Weights of a small GPT-style language model, trained from scratch on English Wikipedia.
Size: width 512, 8 heads of 64 (2 for keys and values), MLP 1344 SwiGLU, vocabulary 30855, 58.9M parameters.
Architecture: RMSNorm before each block, rotary positions, no biases in attention or MLP, untied embeddings, normalized queries and keys.
Training: a variant of Adam for these matrices, 7544 steps.
MLP neurons of a small language model. Each row is named by its layer, matrix (gate and up: input weights; down: output weights) and neuron, and shows model dimensions 0-169. Each number is 500 + 40 x the weight over its row's rms, rounded and kept within 0 to 999. Numbers have three digits each. A neuron's up and down rows have the sign that makes its largest values positive.
A block is one neuron, or neurons of one layer that tend to fire together. After each block is what it responds to, as a language model described it from the Wikipedia text at the highest values.

L6.gate271:518457453552451513464503487498496495544489446483529494450513477494471470543488509495385561456518531511478477496501505488507388542515547568469549441541521465575499470516484496514463557426565487558465484526553465540450547509517538470480534507543551505522545548477533482483444487498460463529512525526528515491526411491394530516536469484421448476466545467498537452466484434451537513476515627538450478607533577516516523520470432508486465491529490470520483576496539483470534519471471496517536460488491482494442547450
L6.up271:536505468525444555557418529554519527504517474534543497511556536451536498501481518566486463477514459565500476560463548498513510502526478525495525521511516474439513440554486506535547522482424513457512492458518484487468509489416473534495448510532476500443505491484482456468577490532504568522518491485439439495434440501472518525458495490607470489453467543582508587517514520532455553496490498484448504507445474530532511466444526531493479550454496471504477518502540447491490503471476577473570458450547508500472478513
L6.down271:527532500517517545482513481490496566516418396457460549559529496488502601525486503480514505495479550530430479516480570483473474490540523432450527508463612430495502476487566545520494524467476525541492557490507492569477513541562494451521556443479472555501469538470511426398546610495572484487482500477516522491518522474486448506475496520507433581523540550503549471513520455495439584475606534557509507507495559450449483487523539530507421488493522526513520518518537402537506564465538518464529564523500507526510460546
L6.gate1077:497473435641498539525403556613458587505461518542520511526493504472503528497479530464511483467451483517428553534497493455432504473522446495458561526422539499513413518512552509612542477473565519536529491578602514519505462534531477535460488486524524559478499534478503508524525466469522572478487469512460508538503532548456521551516515535487520478485467514516531572520461540509509485400473458575489492528519465536535481507497518519443497498481526467492520517478536575470508534440527444429453534489550465459533445533
L6.up1077:494508539518470542455514517563529493507539576527464451492430503464514536518463510478519492455447538451449508531499548471476468561527468491527494544497483488514512591475494463586472494569427530550504478438522487551477545502456503471553540483498440493508506447424524549541491472455476459525504514438490471547491518471613598358554568455583482529480504534443468482568500534517533506563497490467509474450521522537514483483519511456512509515484488509526532477556513494474509513464521460496507496527528496549497457564
L6.down1077:537423489474430471486496496502514428507527517479525419527544519540457550493490546495476470531466455474458489551510505517516417533485518506500523411526506446434513555553510486527506425510484502543525480509451506521487468463505503498499553481511598418526492430536422576494546461469473513540550525555468509500491534525577486502512499474523585413481494564453510484461497510510488476494559515451484490500459477536474529492529487492516527526468466501518494496492549424453513526505513537511502461550564473525569515551
L6.gate1195:517536484476483478481509508469470519555482540597473517514436509468483505524469472554524498457414541554512489566534481526416490512514459458518448500459430472575513445454479534546457523478547532488492443542508459486495473546441493477470529520536479480482510468497509512402534508485468527543482418564422531525542434502437509508458483494443501434544483503481534506471475501466504526514443545453478512512418529539487389473469480428403506571472526543492479483473506425531577518448489509514524488431437518529458495518
L6.up1195:565504542487504513490455516532432467544534530546519539502430571532469479484489475544456541412503489556514538623435556542468584471523529495495465531551446518521464452511461570475557517465519534523523431530510493466526440532480550459431566596497493533555532469520482482519436457487542501450491417547434477539481504510501459469529466460489505507501523567563515525463523629452560432470480554453544512499535484532501488461477508442518460505474539489527530481522449485531500475503497480479532554499528448486484517596
L6.down1195:570593536496540504518516488566485458476537517532506492494524474536542485465523518432446492531442528492497511558433506517495469515526433522537434489512547456570474492478529465506555479515523557521475490507525438513586465429509470591500478555495513568566555504475570435419503532515522553560510522471456511543503539540484580535504492497505557472528520485491492461503509502497525464405551516548523459454548522463462561473521517555442474434493506520495465494529443501507461487520532527491481597501571483544459492438
L6.gate1203:468518502525451512447501601526485524558490451528494526508445514431483498467479482491473447543500535500511501497493455496529463493482531543506551430452512473485488555472474510534437585533468534483445447464519545537509469496552532572501511506449409482475468516518533480489525528512511501474543510576506482476567447524515508486495519477531430457495475605447466491477474518477475520432488531525512579408456533528581466489512475579446520469542508496517428547493434530520514519441555531500552424440501513558469476545
L6.up1203:482485548519471513497469543471500519532474458489556571461423494532535546454488520433506458509456503535452507532444457482555484538470539516456553440471504464521514548433453464546497566561469555501458502488501593497515449516477527482524531509521505497521522517499518503550505521537480488472495537564438521505518451535491523503543596506507500471497443590526481554491511527433461483449504529496520530396489531554539512563459493522508430414524454525497420562521453546552475488466533499486564499509468571528491462551
L6.down1203:520574510482453536500578471531522516503449526453557562583464507514567472387491442465512455508549488464479464526484471471511410512457532482456617465543514477560488536489477535468511579484498498542520503488539519543524438524568545557499515494458516501533517467502576524514474506531474481491429516526487555504486595534372546493529473508549549515534472574470503466475495540464463503495451558470506482472527475499491567435580481481476467475486518517464537549504468572530508507421528467467541558515506527484486478531
Description: First capital-letter piece of a split word, mostly W, S, B, at headings, line starts or after parentheses: W(estern), (W)ednesday, B(ollywood).

L2.gate183:548445535535471532513491548438525508485526533518517550451490548517458532448500488510470538560462545483523527539607528470510448519525494533498526595512464481502531511444513514488460493536537517475541491385461428521529429575495421450495495510489498596505473528495548490520485541533573475423523414475465505411569518455511483542445509470496453435513519559467458489464476490462444447476544418480521546496517498568489491451459488484503519536500575527472569514505522478525473517445557506472504465471511558507563508494
L2.up183:462589455445557429526453503471472560449529490597446491497462463480506438505539556566479516543487537473467505478469541497450560448547491479559570505516479524539458493497532501476533518540520539551514530469538497499489496584465526507413530489543515523493482477519544508553519548527449518485485476536440461487539520461553496489512417509458506502442521554464508522492554445528476543463451484548493504517539480498475499549539436518563547496491494553508549495517499585546515504469387495495533489547436513530393553486
L2.down183:506578477524539534533458488508593449496496571558471489513476507480478515478494477479486488496439498524493502516544507527465516472451518544427521460536500484513523375536551525466498469442516553552491477398474511456494429534436531502557459458503520475480511540408538507465490457533486569491528463459465391470475490505531475568498492482506495459511555552459458489571560602471489492487565540472495458551434485456512550513458541493491428432525467464478546537443484505491449471455511543554514553532496489518500471537
Description: First piece of a new subject, often anaphoric: capitals opening a line (S, W, K), and nouns after "the" (film, temple, club, couple).

L6.gate917:448461439502511531557487460473578505449536519519534535477465477471504498551444486518424457467465529453488556498528515493506461482531462451519530503507559497475443555457510483539437447512490478466527529530407577514566519434526473494505525508495475472466474501471496440456631502526495513484530498497571500449528511502483561499458571537466465528543478527478497480563514562465513497533519555571558470504526519522455491539518520560518540518544467567479415482457535477502526487534519454452483460430462496438504518436
L6.up917:512536511480474512499494534469513497533538477453525460428460527485526478485539490514517431467407585545516531509474533544502447494495431524531541553507547508479509473448480513596472441481517494439474523505489455545469494522589480467510570556535512544512466463464498529540451504524560513418549558502512574488526534556585453505539468401460471576459524482546464528514430455474537409552461480489524508501534470504603521550403545521478475459527525537558551577433513509477506468485553442513474494506549547553592551532
L6.down917:478501505481549452496475475470515461465512514480478582581437478452487532399531449483527483454523545494508508476595521502499581470488484566524512449439465515484482488421469481492504497505512518476504481460508579526497487496479476514503490503466467540475495507437431499464476438491461472446472550543499462558496501457423506557489538450469519528480449566446579425567460519476581476584583476469515472486527510561557518442504475466496449493560568502490442540449510491523476551476510539518494458536494487475493484548
L6.gate1118:570433444628521444499474539455529597550487431485515510479481553487460544498481518508503512467502533442495553473501474479446515487500513550532569435535538542475540534478458486492551529536470471493463518499461471443447616542459492488474524477551449453539492514523479526469476556466436500503535460517460537435488594444454447494523529486623472497478480501444460514512553454516506497437574520485525540504533503571550485437502548485443537487492396498547505558464476478501480487538513460559531528480461476466551497508
L6.up1118:459399473575486500471477539525482495550508511520487520470428529481517511476529563481484480469542474438498508554480492517470465520586525495459529397512537535421543511560506474443494522544505492470482473525413470414510519587482530520488505537564499540553486516488539511506527556548516469470476474463548471405426476520444505478509499514583478492471499587472466530513504466496487471436495436502504463522546450524469560495495482500500513496488503480460534614461420477500437575518571474507529482479439511517509519531
L6.down1118:520492517496505541499498500445426528496526461399520543483510558559506521449521495505526494619578498512501425500528528500516523508481498571477520502464548469469593537524512543536539454475529506464461484520477404454481454576508549499520510517478468475586585586419524504532478505496485507460451504523540529539512507572532481512471485509563532432499492496518504536535455481474412521490417529566551512528531487450398551393535504532586503526548507543451563506496523477531510526468538493476498560457439541467472510476
L6.gate1184:488525474511470446463467447487490446428401472513591520501441570532443532490475484495484545505467522477519489488557490496462465505557491420480529481448489580532488548424558507539448508561552590475552545472503461491560476444502448502479512449520509451572527547484475535571480447543522473566485456557565492467588499470435539548449565490427455438520500518518541493439485547481484514492509456501511492519483484532475480549499576570511505445490400501496457514532546436488528489454459564542477512523507498439490558510
L6.up1184:472513578503441411548445455576507525532527533546552513495504404537473536470509414461418479410491561552585498533508501491565478531602461518512511508481507515482486513593514457509471511555474571526441422503504467504477485446447474513563547495472475571491469437443470488459570498549551476442549505491488533525436510526424489429553491449441532537479449502502509482534537526582541501452504459473495583492498519468496450553491542511473441470451539515492457490559522609471468529520432455468451495482526485489434499504
L6.down1184:420516557506435430509551515501509492523445513525538530514556447495536528492506438489503469468482524484460493473496573516515513575552450482511497493543498559475435518496532503528516480520419542526427441446568420437539458424487555552525460576461476520596503560496481558486556540525401516534422506485435486473518512461493487543540562515476471511448468530454473505437433489491511508506465460530540420486515453500494491476541497445489558454519523497464444498497454470423524476484534513482586471481522502487469423493
L6.gate1236:473455419526547485531534491525451517548522509516524522483632490491480479555475502519542512487501495466457571440547503478453469522483548559473519530473482480440541562494443466526481522553548518484439502529536509543540523553467482530491534500542476482582470517399494519544473523473480470528562488445523508487553537506549507555529523499453572451517509503477491499457554544526506469530474534459426462587490423470506549421438483522509477542523467526535537499430464486504509537506471468537495457537456499576558419493
L6.up1236:495529454501512506476477511511506436571517477476536540478529526481415538496476516503470503466447553501494575513553452611550538443427471423569490421505486466486486463485486513506444499497555470547391404521532460520508509489515444486425480523561484460521466499416393493478532514417571454533487467553559537480532504491526466524515515479588427533525519523497514438565528495531450496498508537593509519521500543473456490506524406452533430525495458514533459538483460465500526547526522511522500526464510512530529412543
L6.down1236:513481474518518460539462477498543526521486530535578458509485493489477439526430495506477497503453533530453545502484521542532475427479506509485560468454515511488509514549503517565563540501548454486562487486507416486561507487584512519472512535543467506537475511544412523456510476556432492451483492512571491448473530436457418515485551493458493542605537475494454572497443467574550495516500506474472452516526439553494433417465503594537556550542484438540488493471488483484493579436532551607542426562507499467488473510
Description: Column header words in Wikipedia table header rows, between pipes, such as Peak (chart positions), Party, Rank, Time, Votes, with occasional weak unrelated tokens.

L2.gate1298:513469479528555447455527483499608474482599479488433482437523540499505495523494545461465483461472567518429497436436500460390522526523498507528498485517486577448469509532561550498484495490492547486563463483467454514524528501455493492501486495481490559522498503487497522485518506529482521556507500547527484491479428510473565492479496544485529473483420587454530455472457534484486532512432541535508484455469509484522481440526510510513466512427560495498460451443530460529573474493504504458392502407533490486476460615
L2.up1298:449530465547531428478536513531509434526474468355500445493502546493534479608430461462500512505527476516503452519450533481491470433410488503494469535603558464496547497508504502492476438546390414468545538564444510429498531497479515500518527490486495475460505429482433514478466467480529491470558469515536478528422462553530504458490449441512506459459523525487385539493493576479519473542481518529567512516465565471489576556409392475527511425512498462478517487498521565455454512425521451532511480452447464550506515432
L2.down1298:512512506551504481485568503526579484472477484536531510520481475579549570516491374495467463402504466532426482513563514436457590560532551448519471508527490511553533409561448525429473542484491512542443500483474485448510508517503445487517442440466518478530471446436550452457565470467461516545505428460507516517503526520511539450524469545456523430465459576456536538532507460481508515514460452489506536490567557537489437466492411541460458498521506431551487453539556523467557512578523510551550512461398500492466533520
Description: Tokens starting wiki table cells or section headings, such as column headers (Votes, Role, Title), year cells (1980), === markers, |---| rows; weaker on prose "that".

L4.gate186:505487528516482515482580451528566563521451481445485470404491458483473474436534483528427534547529508518530501565556467473593451505520464487481485493475555529534514530499483523534465507524502480471481488549475517507456545514489495484461413505468500437496467560492431545487507478530461507520526481523482488437495467478482532640504518464469538491462513505459502536466505553500425545498529528466487534472562611544475549530486407523500475500476455476485533450546561539518512455493522473439473454432470503515508564565
L4.up186:469428500474496509498541506516507497533464486466487561446507503498490567506504487502448539515472412478528502507454477505487522495494457493507504503562542500506507424449469535607468456436474453512527525481559511541586490513496474499527481485468504541404470523508429418464448508462491479478498520558528496567500449503485471510458524419451523509489527470490502439421450472507525487556483528551471540471523500499484465453496438467547477469521490427539482495536533545396501449450480482484449467451498497517491583503
L4.down186:475463534443531493490497477489566511472537502552555472511531509565437472556499511455524509586516507439433466551505522461505602448504483508571492563528514500517552540495639449465557472528506498505566402479506508452461445549528488522517502551491516451447544451573436558512474572514434543489479536534530497531488466544510495490411422443459429487449468494497488473481453446485527479546554473546526519462471527485482542505553567490533515397513492499467486439449487502528498443503502455462460509504513547461562518468
L4.gate836:549506477507455436405542527509496509563528462560472450577517550434432504514463464502466527527456451501482429506449490472503566449417505552554513536538490463476513524502463532496526485473474540522445521542515463475505459535554483454508487487510495415492529451519503529568493475569457550479530482498452540474415509527456465513486455488506466460467516530425473487526476514606482468491499505492496497538537507482552437559518479523397513484528505497459494421473488423458521471461543504501466449476511499394541506524
L4.up836:522506447498499512456467574506516465533516470483515541499555523489492508445488492457428495376564480402512495530529482477486491551493499565492461461506500458518531535485370473484531510485445468534455442486527541461465501547418574500490512444494504437555558529473529491564449502504525554496539539486545460495433559502474538516498467416448512462490541496433609569440458481585530538507486542490467536477532511500462531471475487510470487592576445556547406541534572559509500493507504554498481473439499515568575503522
L4.down836:479471446456511491435540499539478432515502436464547423575450500466461533540465466516507514546474590551453434553450455540457480519496538562471552521547525444496485557524466512535544494487525536472526548551532555524433495508541476556500512456556498516480510481469520546482509458593517548536476505478548523394455566548498518543557576413450511526497511497575465495487511516508540530500513553446494521466514424560504465500511528474408535525527556476430458445569492508471494470453457475464458537475557569522470522551
L4.gate1131:526515563517545503505510507437483501491492480483490533557459458507511533497481493527502525509506574452481540569478480497394519480518452518471486471535504557474532555556546499538531505465445476572517469506534470484456548438539548495576511524479486521511488552551536469526491469493527512474490524466500500508600459523512485486537506513512417557454484504447507519483471435506433482487526484521524524497494521637537479561581395471460508533501570400488497514447591523519505532479470540500484535496526454573486498466
L4.up1131:504488427472502455513488516493403501485454534472504522476462547516488485496483393483503493521452528533507575524446533499502478505531460477563480523529506489451585507516546455487523467456532545558470520539503510477522468479531501485468447468557436519551505503532475523564475472472512479506378494489513476534435420372440462474431450464575513505543524514469472471469531494484484514522523533419560483582500450483461509525495449499514473400447495515559560458485502510486480473521500486513510485444531527544419454456
L4.down1131:453466449595501491490533421582496544492500537524514458543453521474500559450486533462514450511451501505527514498462505471520461518524492518520552534520501469501458490517534466432499485431519563552469537434482555551520471508448456449441496419485527426533520498456546498538396480539415612403480425493464484536527513526521482477485469516437534464550567503440585538429525572497479503487466453441513452497462489540571486522474499529571544449477502490474491508484470531552496430500496456528493492491546503536498507474
L4.gate1315:534496408527527483526474489505501509436560489461456543482376523428557488535492389560492499538477468543499503540539571541512508483488476459456474496541484442487528525548499491562540513511472410535537525470610475517520456522537574506533529440496473499459503456500506526501549507460510523424455551481604435491479492554462552436469487436466566480520508531462505513499509512545522491556484563511476574522450481468509532495462432552471528531451491531387511566465561510488531509509592525455482476516470447436498494540
L4.up1315:427484489535527473508538510507478485449520420458430511535469528438442473519510502443496438499493490527527450553487494511496486577496517512528480462520533415489480513603482433493501578473558506600488533481521532497457480551525511534513478524444574456469468517547526464435476510527578483481402514460489594481484493491522426494494501423462514387490485527455474543540543470545546553532523476481476523463533484514566456499508466530538484478510499542494567494452591507562506491532490545460458497480468534453588495495
L4.down1315:453528518519453467538544558578500491453519482487512549479488574535536494520498565496469496500448514491562496488456415511469543600479450499525530499535473560527533471503468483474541552533546540457602493516456506480485518587499488468457483475443517487424613504559540521514511535450512487473417495494472520519501494478538509546518471454439548466563509527546548513439475434494532551469475509481523427592519468504523500475471495427487517572521487550565528481511495467539470483539409491517494550578458518437561532525
Description: First token or word piece at the start of a new segment: after a line break, a == heading marker, an opening quote, or a dash, e.g. W(hy), I(wo), John(son), Ann(ouncers).